Part of a small language model's weights.
Size: 22 layers, width 384, MLP 1536 GELU, vocabulary 3212, 40.6M parameters.
Training: 322M tokens, 9818 steps.
MLP neurons of a small language model. Each row is named by its layer, matrix (up: input weights) and neuron, and shows model dimensions 256-351. Each number is 500 + 50 x the weight over its row's rms, rounded and kept within 0 to 999. Numbers have three digits each.
A block is one neuron, or neurons of one layer that tend to fire together. Before each block is what it responds to, as a language model described it from the Wikipedia text at the highest values.

Line-initial list dashes
L6.up238:563596435443536523433500461414526574573399489454540543429535466509448525599525511530468536466414519433478530469462593449504543521421566494547509547495535411444424533470497601521598542524451581455579594455569518552443577489520473514455585505522454443514497500464510446605517478535535543463
L6.up267:608517479493569498510577497495509589495589550490433538473435499499569484558397510574490479490558515512504384426484538526477527551453570514517438420531402436430494566517438501523529448529494576436507442597511514500534488503449458559462604492547535527501550413554481525434455523550609459523
L6.up314:547490485433597524561471465460502444562462476472591465487539470467549509487516451506445536592512416536552514549461568534550542497510486573549617416567430410479511522471506435427586514463462492502524472467467509551606496541422530512446450531462467525531475506589522495545426503490412401582
L6.up498:591491494402380494565483558540492461509529584518457434499495382414531518471589539507474451515432471489489460507508474625484559463463453480532500485516454447442533493508481556517568456534548487532613510599470420498557542409450449529441510564568435497521460436522514501431451562510514492512
L6.up530:557540524459521529484472530450521455553543507502401508492431485610493487546480497452467462523541425428468490423473556535458533518515481473552443449572450444486542558450595456513578480656596414560500505470390511487561545482518485446491501442517513532391538432498562513478465477473520492422
L6.up572:631561562501453537478509506477520549582545421429518549481544502571526491592480504477492484473473495541481493436435527484487551568502512465565512477519463397540492540473605523516543445599526493459518524481579465524505540533500488472472592513513531468462477461459516536544518519512536491438
L6.up619:636568482477554570530527493424509545583516448525429584432516382578562501559459512552422507509526373566462483476486461489467507547491528513550513420567438398410525520545476504573575541528517556408519504553541473506527574469481431417491535524515573461408514456534534497525543445541483529497
L6.up713:511574522445564409575536603467517583533585480525513558446474472516478507439465532502449476484401447477528530403477505575548425450490469494451534441518468517558545573419510554540507468557529546446451534548423499468400504454493459485388463509487464546466490421602457502553526385512471500588

Verb stems before suffixes
L7.up1158:538548618490437465506533521494524503534632504461607489483492548483466521443489429480544389522441499395497487482517513488514484530422515489469497561517565452513468554387506467420576452500563474555488510453530547543453487494531473508467527522492494447501468545551475509578420407534471480564

Infobox field-name words
L6.up420:569476551530539541420522505495520448493575526455498502518481547526540467533410388504396435492444451409507394486450581468493467492494538594510418458504415516437476571512536496407569504527613485561567462550498538557593397603489477594528543554495473445475477392566484507493417516556493446456
L6.up633:590595533543497499461475448376581554444456484395543594421513488528485483541500444440502512512468451509491377432454542507537438605448611551553588546587443445526420495465591459478635489570538494545586555526554510555493496583545411446475496543402445503514510531541500542500491527473447460484
L6.up934:461458509509515582549557437522543519529527514461492530478477520576519327526457513425401456520543516514499535492491577501546447579440500522440490468570527401427548485545473486465538506530515515578440556456585563516546542601531494452554424482470565487581493551566508461466478522478489473551
L6.up967:522501510549545476574557453458505545514486489531530565504436513601528493479509511455487428492510439482483517544470515519486456541529549564531434466561505480415476544417470495448556514520479509538561515543420530661559401448455444472485534510478430540472484443496503449445515507556351432568
L6.up1060:509464399514546425417495478473509545533488500399464568489455515584528442577480401555560499473527547522533436476464493495552427554475529575492572453476472496422496478463637463486562479577474533501530428552501548644538442498546505577577536455542444544453476448534513556553469569559548412554
L6.up1117:527476498561531517486469496530569563534515541488583479491441486546433529527519439527519443553512469499509429498498424486495487555486574551495496498533452432471375488502478458500541469506507457595555584509501473609469375557468444517446522456495534408462522413502545513515479482519380324547
L6.up1133:509463461489564530395495480524526468510473557509529487542453525676488556512552424532552498513543473494537508466487562464455541500509485533515497512518476486478562495428537388470598446609583462519529452512432534536536544526520407540502508488565373455445541405531544490532532559573470470569
L6.up1494:460432459470592493490530442531504486495485533450454536486404481599553499556420474529494379461585478458516448475492450495528484521464490502494425481501559476439520478468555524533606433483542501473512453503454606476486576404451485552569532422531422459441482482470538559459443540503597506490

Career, sport and use words
L7.up1255:490411493361507453490449513510499556610504506524542573471548461607483479517493416480493532500565518438555489477461525562540457497420529600465413592559515505559492539513459446421411440618411607448476521489454519472588439540507506472574484578425467487531487442542406448510498525541383442562

Line-start label words
L7.up690:626541456535473531484513488431521460496487563439498478519461487524524406634522452534497480460496523439532521456457588544606465410475525501497483488506577564503515552565525568513528560517503481503545405457543573561479371620485524498452516542454421485504539488539516510519357591563460488532

Common word openings
L6.up4:528553485513428485458544469457496487427558516491588457549510472513553489434542515521446493525487443445488405549473517481517577556468504492485532545612477451471473532480416468379589479572542511526565558481462473572570450536501476433497477464412546463461545458495504517604477547519337480611
L6.up5:536516461460501468396566534474502522513466451424432448540577440533435438555474442490557460529510473427507495425534500557346514529427586576514523516602507446480569503472530471456583492606524405594564554483478419514524488556525498479423527548504436463417507506465406545549483441529422489506
L6.up45:541488498471428421507536540375485604516545535475656501445457443513498538518450484458512581516501470577545424455492389496507453499471551511473495496499464452540410537472455507522541513516485538535577501630556497507507527506530485477414437495448474388505479561530568484498526570547472468512
L6.up220:513603521546525473605600524484508578519651490470575498388436543619540552493515505537467533537472461522518482448471467539443546648492502507458500428500425458502527624385514434517556521529569567493500446576500484615570355443466487473525464490505502501496500500607522430499464473582419436523
L6.up298:513477520488498480418486503516535530429389521514462419516483521556509467520429548464583549491567565494536441500504447476425490441484570505503470632586421422431508534476479545451627438504636425486531482507447516425523486546506448527525511534521518521543589485550508518471439518590491531507
L6.up622:523527503525568438407492414511509468513504392502551489478492483611553412583509487463438490453542498515496480478504536501404565556476575516476455578551463456442546552537509588455621540543543503439497542553454554478610419531498496437507574412582557516530514493487427528527592536535440491471
L6.up817:513502477497442476448552511449530561514423448436542442550556384523438411570459465530585460512482473537509441446524503499420555587433542549562518558574511448539547470497562529444568491617546423529577584543441413518504512552525427515433517558487455461425522493452459565523474436499439425495
L6.up989:560576449481472429422473515466508597460418489531571549450469412587544430547406539521494458493424448496496360528491455464549462445491498523463537557592461504413453555543494516527552472537543521521496544503540530496520462438416519547321498583474542456504568492547526576476468586575492540456

Infobox list and field delimiters
L11.up127:505531449539596512577502412487503504531553460463531545423496471557494484532435515439475492527529424480504543490522480593481452493474605621593513446579593490452525536535471560424493457552512470457490442576433412609443521413577491463435498565468454513529587502526511461437523501508541589486
L11.up179:551490462501648492527553384472535497579405522454467499514459511471522461476512531548494508506472501383524517474480603446519429503518552573474555451503539483542447485518507552394570474493562495426478534622421490625423574411523473464476475519586502505531484525564517456416538532514508492570
L11.up336:524620496443553471483471493515542543584456583491502474579524507457508459552492463459440537501502390517491544474515598467482454395463518519508476410508421553519489482462543490532606456644664513511466443623464508452471481531540516516469530441489504500487547441445593510503507589572517465473
L11.up347:507523512493604488491553391467541508544444419441540564499500578672576543537505506574493425488429431482491416531468483461488477603496533558552512590604456459467570498450475583539503533569479523499577535472472453540515508531504519386511489460474464522443536524547479493485550502566408451574
L11.up386:539491564398611447373480328578505596558564401509494574391518505553520441514505539496503486475577442484518453472457515480506460608485517627506462556526536479518543593553471508440462546544520494458446483574412497461468567477450537397476448547487501541515481557607459503451508471497435472473
L11.up1340:549498438526537596509387431511509521552563505464492508479497423549511445530457516577488448511478354423565480385502522519541544523492580561571590483516505546438473512498541502452545489645591432411481513456508394487483485462534578507367485572476496568392545572497525507560495410512485470475
L11.up1467:570638472407486605507478410480521526570452459492535606460512413501505465583527542481420463497426458445566513436437518572505492536461520642583605543584607507506528538459486534547526526542489527539438464476541524510431492403455553424453495620599475497464546505555502514486528486587563462512
L11.up1487:560547528480543517361458383465500516602564557427533573515488544517529420520563423445413504552558479478547454460481541511416458544483494445475483491514504503459586517454498425473522519562511366516497444525512483494613483434473526450528465492522562529513512529515567419519447525492516530533

Section and table headers
L11.up28:570541543445397502447491540377537551513555424566574528544567517502485453430535499494426418531489490433510466437518484455509531553462623534491561529476638515549559536507478544483546582469498557571459560440560547476405514446525477479502505562512466490520517496562498532501554381506557504562
L11.up236:497488518472492511589414491431510557510477496529471462596431496598477488545442466490536478492522431508472466526498460505583516521492509534574440521562596478530553458518519533532502524452495517552451595469457552431417541461542452493433463543445510435592598568433505556551472413526349578486
L11.up441:567559544449541539534496587400529520526539409505518508522420546525521480462544430486452553491503532495463513450531555444580512553500519545505495495522614482551556533544482630467558553454435489588500607514547510423415554447582475505512496528524501515532554472542528556562497465519472530491
L11.up466:542481540417562542413480425411548514500399479540462456586455453469493430552521429471390529472558502448541497503447585524510529508431558520443523469524574463466543557603434561526473544520453482581536554544519563472502419569559510555543508490497483502509448410544402503536525525501505569505
L11.up484:533481569418554485458592463404519492425435458438490500571433552519545452401533508611481520496469428516591413456494565532522504545532474539473603548515547505484554456442536512542531513553460458497530521456505508440563473498497452436506507604474418605542458525563481514545554475450455449461
L11.up817:530405532482563516520484481524529514461397357479494446559406538543547442562452460460552481441514473455502399528489536551538469517529481543522452541543554442434551490458517550435553584457503480517607509531444528507506544491407482492510388454518455576536514422538503486432462520508473489459
L11.up926:537497478542543512497444456496542421535470377473549508571549501478468486524544460521505519460535500496525422445491542473477550516505499550468528554490603575523496480619524480507478557510403519540580539400572585448486510614556480547555433617528575515512448450565495487502449548596527496466
L11.up985:567390487447549515447416490465540487577524490500561472550490467509538496510441466509552375494548525464546526416495506446501496508508528497435524541507622449509574506493517576450609523485489461591435486515530576499449522484582544436476510518485426489576459543550482422502520475440480423491

Split word-fragment pieces
L11.up53:487448503557486491457612443589554407480506391454461560594493539506463492531529499526589442497460529524532462490442497478501530585484566494484483483525497505444446526634524543538495546517531471545600559511575474529573493468513497399548603486543406537502486550505452497448566515527437555421
L11.up63:546489513554480538562525446354500517463385501476591567406420393536442514533510534555477440530428454558436430477521476551514458686525496513582519481491535412461473432441521574481511452514510512522509549578526419584447584468490432511412528603516552467453499550498476454437525501508508502455
L11.up115:472439466498516416475471480448516551506455531497618532478516434485478524491429422497551562495426468544479466492534459501547400541515497503496527444477556534459567423509495520565460412491448446585508605524526454553488441478513461554458364569481416416522495535454434540489428365502503475509
L11.up185:488411352588512531382507515456528439489446420492532519529451471566450540479517469621550489505412530541572557517519520475639501618483584479476527468492554426441415462459523534502440567470454527570619561572539505575444518513515458512448568527537471504453460509502509420515529454473433481520
L11.up520:495494428475480464426524548538541534489496486471491474420387597545513427384503516609496618551480558515505532489438606493595482572495596500411502478477495524503513384550518603582427501476473464567484569542580473506509404543508483431511494519561518507397583486496463557484569437486397457492
L11.up955:550535484554415561508511471348510574450578422447521522517513361559480491531523455511493470491552531575559513511498494447592578548494526524409575534572615455583495479579462444449481536476519491563486476475568527554403452497504467477500521511535518457553533556479499538571540480470530489511
L11.up1149:471486427554535468492500444473517497482418534486478442359469436520495567454437466606414493509442490565506527493542454439443386551446572512568365446504524441576513417421423544537468471488492559446511396478390532491550534590609503526493408508512525512552484493570455518503441473518384451507
L11.up1394:481550445510550592577482457517512493464504507496647518498521531495445517552417398508504481474557435394577480444499503509574538598497572576509573432554539511519468527515491436487570555475511498520669518512547513596455371546469484491450468547501431515588544448570504458575452545561476390492

Word-start stems, esp. fund
L6.up228:531552461526421443429547549461542599469457454489539499472537445518466463538461423501554509535463435477477458417516462535393534520446558551499471599589461444526541530475576544460513470596502414582535589542461425538499487560571450474401536512440472469431521473464449543548508415529422447489
L6.up230:523511420488394450500501510497540536516500458445556481508572456518440439568474426515520494522453473524527420427485480540414516492424556545526495532589502476482537500502564538445551438571543384573545584505479363552555515558592458480411495559493467493451497459477420588521485439540435471534
L6.up361:509443531495573468446480415554524453486595496481526412439544465482488525442498526486578490474528462510562404537528539518484509515485547487504510550537424499554439558550563536428564486495520475514538465582575480458509460596444393588425457600406500445407522459566437576526523606511554478505
L6.up649:536533460456433446440514544377555594485476491461532518521571437542452439495482457492567485543493462450558465423507465504405474524408553580537511573546515424539492472455533552482579477601535446586580532520472402512462516560564477487426509550454437459398491503457478514545509444494446443548
L6.up935:541519538507510537410518487391515483480532479404467474556500534450485448545516549476521429466496519468510489476476511547504554501484512469364455501502472360428505607468509514556511502528497446462501483523484516492535527563426472480529607451560420490423458521526488526436480588505572487553
L6.up1161:579489573467470479548584526460513561473506469504460545576442499507540377536448487459482408488499516441509492543479532451478542624460485546479443426589589387466512542478437554525493504534520475540576470430454555503562539478481456380502598527533441524507543475589490517442411429481467421504
L6.up1373:607496548564530477579564492507536528558594549480563456496528393475573409518474511512448467515543457461564546533474549513502504546493545499480447467549500459422548645560443428547571513539567546486458463420473553567551541477474540392493474467437459522567552436575520469501503525663518464624
L6.up1394:552552438497465430423537546443522572499486472482559501519573452525479456474414453504562479522420462481523448432528449518412520542423548557566491543566475450552542520480538555454576469573521451634545562520437415514473507530516478509422482565493430492422475457447473560532492383564430462524

Mid-word and phrase continuations
L7.up1283:492439508449430475525507591423529516493490451549504505543424454562483536485444434505476513506418519433511480511508394534545497486481549577541409472514615479464492485435427560514432495524482571538492582530483495447476558448527511442480447499420440461523572490502477457499546383515383493574

Wikipedia boilerplate fragments
L7.up19:478562558463456505519432486507499531540523529512523413552447498544515424564530419445470407531574406517500276455496562506571552539490554481600474453588570441486518499536512616545523498574487432442449464440459521493515547515532439472497457491510467508478522453489491487569441450565530462436

Formal organization-name tokens
L11.up244:481440514465563520541525450443503522510536488520604554382464451508486504468500517417442510512436526536561586433497485551420522515389511654422513535443564499488537531531462530488533479520518489507542571525605545439461538400494497530505564533534533409505536512594480497451554571559489459587
L11.up418:595474498515517493463460453460505542467463518465560592559535481502422522353542434491383509480468506460515533516481561510492467501432543644394567530490527502528381538570519490433449481521495477503607525474611513498485430450479441558490552628514452521499567490545483518483466455617563438502
L11.up576:514525465506400568581480533477493472530542429519447495505520505594478503468443468452529543504492450460540477470536523504565548551469545575549539441521557466557425466635513491519436509504465596625480568462554478459380484438523406493390466561494513463416482543539496522473525452511534558483
L11.up831:562642538501567544451455496384498601528536438523643498486484550571553429495498430472445526457571476479498496486547437493398488475463488556582521476494452548494451475494476493425567493513502429485492561502521431577476529456498549532530468553498559371439593569519501551542385489495429569465
L11.up999:551530479480489514517522545503506542517582525538482555517507439484427466398565516459505377498383501527545616479481460521466582470469560516543496457494568559585496560584492457507478398542468564570531519494499477488540506408529485534443573600519519500461583500535461512483525486469560578599
L11.up1147:546511590417409433591399519518513599560559455525625508452528491517476554418517511494399558534488486499483517520468507556485508578478481563572548457478550456557464496584487541515461457535504556513458551474575519434482481446470448443422498630464481503497493465549415563459448478484455514530
L11.up1292:577549553458462519562493545434528611537561499510547474492522425553432477414569541522484520526459420503528456499473516562494477550494509438504540507479613445503470588497437492485497422471478560540551538390454500532485495441466544483400469610453480539471484499500455579494520509502577452539
L11.up1331:551505486433513485529530523530530500540451513419536521549539470454533450455533468475418504531393523446525463546453592581490474584492622559470510528532557471439525567494482487473438453547444474483584483480562524448529489363538496505377523564519476577578461377582529466417523446516517462508

Biography and gazetteer stock words
L11.up251:479440501498493458607529557517502493519531473472504455398478464573474540462470443425528473484553542458461531481523395514510542479491512545424436534524488407472422524512451443547492415519549516533537531486409502526526508521450490467454482502462477437478426531508529478415557505527410495465
L11.up413:499451475544393469443521504476516476571520471493498563473563508476487490428524553399562400521537522402477534524488434564529502448423507613550480453468519424468467442467469576504538496474525541470501532492436502528450588359446537495425543477573415508479495502495512457414479454458464503541
L11.up417:457459580525574379492373559552515446426494485452446489394507541526506530417615476511543505518474552507549516496476425569541455519496530510491501499510450461579509475468558521513528511453444448560558569470486500443525420548503451475524456484607451561469464438597486458482447516503406461428
L11.up505:463467534466449513506622395504498595585574531424545588426451433528497501489574586606452518493554392525528588488458557492473463531478539627515434564498506447464487550423523467600513452518560473485499455487566564512518576428435465408472457444471390484452481444520550482434468528509454435545
L11.up860:513414464389589516549368472579484567542561498509555506478450452533449512420452492511503431478533503480486460432490435535486475434441483495521467471485488467562394443489541448464529416500478483431488561510554482569458580488528493535560445571440467478535487487489502503461425450493538541514
L11.up1021:522423439469360473441505545524517517532549430547580531455541490604608462514414540518512387503561535538473510438476568448450466473466553580502450563480438444421524487538513453496440529508516490471495542464481509519458523559460476502473515477487573446512449490540558551612527470614474351480
L11.up1170:521453483437469471469497567577523467490511474518487541458423467533508499561429431604582542489458549508518486523524394493551485488484613562438469522530459407553511553546510534433446498503456500570474486594469452496476529545568503528634419539495479520487440536578491505410544448561419547537
L11.up1439:482566469547459485505530477383507540465568494469508555424407405539491514489518475454511487468520435577566486518507542422452469548448539524450445473556504476492418587535498466423449558520428485480517466579466440516479518481495438459500532518450528521402448518513512498491540442478519515556

End of proper name
L7.up246:519506530482481425491574550504488491542550560470480495518452402576483436482506443462513527512429456463489551495502386534473539509461500470463417499549525415459539579405515529490576409573482486452491573482399405427591534419446500409540532530509465443430501446436467531508524465496460530526

Incomplete word-start fragments
L6.up439:521450512620456450517436525552498428532521408508499413490528456491545510451533489449457483505555494485504556483491429523425448536504480450467499467497481559568517501548491445494515487500549445450522463434515508521519497460442508475558535572516549484523521513480515495586515416502498487409
L6.up443:585561392425428542403527473474551579515479505464440473405511460557397472597526452463537563510426435445502530492449533505480578496362546557448435525523455392457503555463570563497566556531590480509558515465489504512445521475432475514468515483535394451517574513402552579511541465510492495499
L6.up601:534576506540430418576457426466481563498573496503473605468482557599457461540481522411552512506507485496543480493453492555563435524468503528474539479544540470483437491446564446500524546553530563507461504612527467489482481483544386498502420513487503527435571442546508450508463480467538549523
L6.up618:571425418506431447483486544453531527472394512429574454539561482517470457467454448550524576555490499525531455491469537499402463513432584567558506499549475498569481453494533521523466524548462487537530606514487467522501444566552483482391520550486461519454499504549444525525482406527375437510
L6.up776:473597534456408408571460467421520511565552435490547530446552469510467368477518540417569460525492464494481504478503451542543453508493540503446523502589596362484481481490476585495528481508584522471441683447522443498536583489531406413515421485492532553448550491484476517472531506445478463521
L6.up1246:469505437547505417478487514512487442548557470446465442415502458583533479496492512502501486501584513482503541538506478454527558554489488499359407573540496497517546447464533480488518495443577487441505494426498522490548517481486441451618568503509532500448636471477617506579503437517483539506
L6.up1248:554495424502455466408487522496547563533479440464519509473591421525504445566476454513531479547470510478506468440501492462384597502436560594541500582552500460559541515472538543481574495535537426627551604517443379511458547591564466506409472487538477482431470482433486550527533485539458439498
L6.up1402:492466521529461441512409490535513466471595543514585427387558463542526455464432504480414487474463484528526466496516398539516442551493490479607450489513554494491525533544525535508548361485491501521505542469467484453471516520544499455541380561436575452420565510480553542520455508566528538521

Word-initial fragments
L11.up40:442542442515532527543462549542540483523524446528527560466518507515459505522448384470599539453480517487604493428493528467557460553494564509470578500513554512558548510410560569455477521531631484568520534549500506594469395526515404458533466531477412494550583417534433498568457509547534526522
L11.up175:492508497533507473411567468528542534472436513479567534477465561625442458477444491513516561446538542420508479512483537479447449487459601521492518599519505442459490441563457526507479505514495440485555542584395416599463490564551499531574411452503517534619546519482454469486473514497448509442
L11.up639:515556525522428517566514420504525518540555474486560558472535478537422469502482524440517386523475514450551517422516461468454534527475627513488498527486634400502524489557473559470562454559513435478484560495502429500467477556518458436479486525425468544581559542530507498435460541547493496564
L11.up830:475512552554581506503479584509520481463570566509531530376452533529436553576560507451548504467446577486486569480507543555514451509496509511449416469535418484463562497428527567448518405406554463459560417547467509481493523562475451545430503439573486372415475535511470459468455487539510558521
L11.up862:466493520595456414584568430535535453469519488494550515438553434506382513545514471458504449475466468437515528468502477449449456589478517533433436527576547535435447501450513480433514474497520457512537576483533492571468515564532504414583468491509504565537485513538479415523472521591400436593
L11.up1311:523461475484521443567534473499493504540602452486610449477551451531509552474548488555457367511426509478565519524459528484600447545457496553383509512504467482459497507502501526435519422507497432576450607538514525569560474576540352500456525533505562474505426529556480430592421484526494487666
L11.up1371:483544558569501505541536392488522572541571427516559558391515464586411392572447515429519467486529496478488500462502496476512468525486527500527522560528595483467532533535476529483470454526500476519455670450470474514421530559534500400513463446406450497545561509490438502515543492465511474453
L11.up1372:475443460561466471553488524538550410572478479463558521524467519585540473509493428436504475496418489573547496489484609589564410562513519507482453481545535563480538441428567585518479498531533468561456528516588508474478513574531394488478427477465516466534563413439501508520499516538508549435

Structured field headers
L6.up214:520501495502442476514547527555510485615596481435605484456527542598525415537455451489483393558429521473518340501494519516549451583488529450577488453497510505514479557535610553474539505451562498567458451503539541504510422589447445504394606436461470534490477504538523483508432548544504471589
L6.up348:538459489437533585441464447446520506510498482436608622460459541521535445552460443493492435467475511484556415534457545482510507524487566538517490450491574523505480553563510593473478592422469542432514476500537526552446425547432496548506459540458490499518504497505486479537403367541529500484
L6.up489:452434427542534529480495479413512501472415459424585559459531531521575451627340404486500540515438527564500442493512530472453449546499537520527484432499477487531421547535562560478504569440472497536524518493638532572422443660526477552476528452433558506592463528502535536488417473529482518463
L6.up743:543462524438544436428421455445533487568387579454591571584478505571471413533508404458491524452545484377535483469471554558543522502484471534416467554501561536484528554520571479498524510492482575475516438472500506473492454439428522520530504505439305513537576408561490530559455553621529585549
L6.up913:515551528432414464449431518452458537476563501509542386444529514521498435531444482558523503533519462523512475507570415586506473495506597598539507531497595440493495360567555477542555489474511452514536457471531485582520486528445434533440427553481499454501455483627529524438467515594524461512
L6.up1051:506439510445560512421470468461509506479387496412621480383462561493458481536470452434480460500467504458517469492514522542501486444471497583597414540548638476503484450547536590451486572438511458567463522454516504508389443521506520486446464533488542521557505542477492455480441460506466454520
L6.up1088:497460536518533485432462472480512480461432525429547480512474538627582395571494472518495476470485494386554417501481612561519469498512495495493506458498544525414602532601546540435525443483482462483510459449465548548595424564535486566525484515428523541563482493563512510640395496521438563489
L6.up1446:501438479416523454455408469508519528496491466443608480515545486539480497438502435410472533483491444430556491559477530494468526536472462653504473584507469485483430495577488511443498541479464577485524442508608538500524405520548557502456494519560529440546439486548460513539455490566441512442

Appositive continuation point
L11.up126:490472451499500544349505500467522505501592438430496595530509475588426442507513401493481498492521414520414532503537433527541414447501487542506482488551500499481513509425550514526496438567638505520485492418491387476470532467413409550560486496459446490550424537434498612598448425544480453494
L11.up269:469558460554536426488435492547498482449490555501430551464537478475466501424505493507572515458580429430494511505520482498547486469411489493543482506541404400405491545446531385480504522508575538516479453535471498472521394543466536527514408444563469461412448436394541582603541470590527527396
L11.up398:589547489452540520499534458435517543533549364503522517408485475490497553503501463576524457538495479445505524415492591505465518596494503591529495501521579431456534507463480499443546553481518517533456572507456520487568496525425455447366503507460546513425445501560493512527389433431423460593
L11.up452:591553509522611587524548517566525547599565381467487558494489504553504469603503451429501448485534421538537478362503541515468507550520525514583586462527479529451544554448599426442529530618521542488449485468461424478476590478467494500541452571527515517448490443489505511539497362497487488393
L11.up733:539552574497493480468656407448506597441584409490547604486489422475480456434581445569519471490554527430512498495498563489581531452455511591540589490561562484542460566467472546410506496460491495510533531509441460547472460456408518370490496518491393586464454586513444532472475510485495390552
L11.up959:452501530478548555397491432466520547547563485445542584463521461500489449533471490580444540505560498510444512494497533465460510461462548591481483547565478424487503476485551528482556587479618503454493529515402482488496543471464445520527554555441523441396440537476526456543443481488488429575
L11.up1232:575470525546535501519433510493487492513544487491512615467525452664415509428460471509491575511596517449490531437532415504514570501423496515549492509594532420450491501585588481507407457541493508589543523486555491560476532469617478511558500607461488468521552537559466539613485517513414508469
L11.up1524:430383470515603528592514505555518481495541582436497467428496468544478509461395551583505556442487527470417513483465393531493478549455495495559502500504459369340521472507581543465520523453553437535519463454491433582491427403510483428526615500436487540473407486564548464594465519511522531518